Part of a small language model's weights.
Size: 8 layers, width 640, 10 heads of 64, MLP 2560 tanh GELU, vocabulary 8192.
Architecture: LayerNorm before each block, learned positions, biases.
Training: a variant of Adam for these matrices, 901M tokens, 6872 steps.
MLP neurons of a small language model. Each row is named by its layer, matrix (up: input weights) and neuron, and shows model dimensions 304-431. Each number is 500 + 50 x the weight over its row's rms, rounded and kept within 0 to 999. Numbers have three digits each.
After each neuron's rows, "fires on" lists the tokens most often at its 100 highest values on Wikipedia text that the model never trained on; "fires after" lists the tokens most often just before its 100 highest values on Wikipedia text that the model never trained on.

L3.up352:507551442492507463525441460500472523450450508500445433511451518501492530501512448462464501560563558514469577451469510483527519498417392472509515555401517441507521505516499537480446535491510461491472514500496561534544458505485541338588594489551523520586439468559526553408479496477589422527499559461559523505408480462507552472523508528483476539476530499496451581530549440555498387516467
fires on: "="
fires after: "=", "19", " War", " ="

L3.up412:439475429449501549490546525470570471437514517578506460484517481474532407467557467553458501463501523502589486546448559519506510502433620453453507599508553578473545483490485519510512483505504425469536467488537490517381546488436511454412497567513514541476404449506496535649448565502422448401569497450446397572487449465461474549531462397460536568557436547404586511526494493474527476467466
fires on: "|", "=", "P"
fires after: "\n", "\n\n"

L3.up1141:574440497539552565525513465443479494385466550542524539530406490513478478454450514512585539470510517557495506471530442542523507514371466435547446542566502392552495488555552497445534479533538419545530485504465543438514506467552549498505537512482539413475458502445536488562486500589529476482407441427490453481517377466412544552517478463530492440625564556454538567500416475461477391588459
fires on: " a", " well", " the", " an", " part"
fires after: " as", " and", " As", " at"

L3.up746:437493531464487485454605470458559454462560502477480497514530492498510520441426501438476503502517537496514598463511532499567560487448457534464556589582487595471565555538471501420376525497447507456476479410507505433525385498509525439549515506488539579452455538523545511470468598487497477540465544594502534495419463576545462429479466492568509500496457554499501524477523547631573450457495
fires on: "=", " Representatives", " of"
fires after: "=", " of"

L3.up2123:513529477492454550536499520509445448465489517606525519561557498439515581508508494507599507492537471531522488459443494473492514510464474492539494459490535534490477428492523455583435619512517474426486443462462574555457414533605558384459547501467489497573447553580446551432493518430427472428550460430402460532568510457419409557552493566531498527498416472565535506583522508507464519500589
fires on: "=", " for"
fires after: "=", "s", "Career", " =", " career"

L3.up1:598473542566545578563571466470510495464549496529481526537486456471355533574502546471642551522506428460525502538375476542496523467422569526475616515460449430412456453569500499521497462557459518466463506465422595531448513472435558564517493475479488604520512562569522544587518422427501506488477570463435498560525476471481575423556548464524474480479490490527471552473494550504591411528510
fires on: "=", " be", "arn"
fires after: "=", " to", " can", " e", " would"

L3.up2471:490486517516465628575509512476562548458450521480481483469446494461580476484354474466454433494495591578490554509508543488544502573533542424499508551465440512443541505542529521406443486481580404574439383522592488517559519490460435492431571581394518517454464499598413413429436454511499575518575485504461475522384528533355498382552602518627468523475432507446523582545523442511491490453523
fires on: "-"
fires after: "|", "-", "s"

L3.up244:441552422512487487547504498520534499433456539506514443533502483582498468590542590525555504479530499521533427474417540513585614477435588502559593604475465534464511390551466402546538426490513518445505445534486514553523504430529474502485536513480435482541494469511476548564549517437393439372461451505532377449477464565516544463488552492570563514525458485511596521540544526499462376513534
fires on: "=", "ly"
fires after: "\n\n"

L3.up1657:489542410570487520516470573488472518467513493553450468504480540539431503496495457530502451427485526488441488487482451604448537544549538504540425429609522521439495462582522427536467489428526428450560486505481504437523489467436467442526532580518470486496490509583487490476457577414505543517448446540495410468430465474401427547524456519559464493514490544450542409530488636523467392491486
fires on: " |", "  ", " Loss"
fires after: "|", " Win", " Loss", " 1", "\n"

L3.up550:512474394483477462534547593374470559543506524573592491568421544496541447526492477466419523525517503516526454574521429552517541594438570509471490555603510540511547497511473484568542506609556541494495493438532554436462395568563566481460480442463508473517474447533517575521561452503517544489468503522580543479422508556564516462512461526524518529434520497577557566451540542456477457475484
fires on: "=", "\n", "G", "S", "P"
fires after: "=", "\n\n", "\n"

L3.up561:507438353489485583543494473502481497404550582517527508487498486549521450527505541485583471510500527635553502463504489629535476484468645432469423454564553504522481513507512445505456500463516495554513462568512494467510524454454480440563528548474518513542481532510502587551471524477515549445609499549500490516456511479425457432495524562584532467619404501495600483505508616529546412449514
fires on: "-", "|", "  ", "34", "19"
fires after: "|", "-", "\n", "19"

L3.up791:484479440525477482565538532505587481517488611511520436519541582532537554565451505485419492483501443470458418408485508489509511476480545522450511539621530504498457487522504573460514404552529455541527480452463479494447474509366508540559444564481560513497445396451361458618470510492506561437560419445524515584454475515445476429577579470507448402491454482390377489530557486543532466544512
fires on: "-", "."
fires after: "|", "G", "P", "S", "M"

L3.up236:451543513489542448506516495406448584463517575508548505528588583488478523490564522593460618512487610496485521528547556517470492576455515512420405595429528408431498443519530460456556531423525498446499508474488465549459510557484480512481478519461466418541480534502532505547459535493485546453448481469551432529617493447533528521573542473533463480487489559453577530473499515512467499498481
fires on: " the", ".", " part", " founded", "ed"
fires after: " was", " became", " as", " Inc", "-", " etc"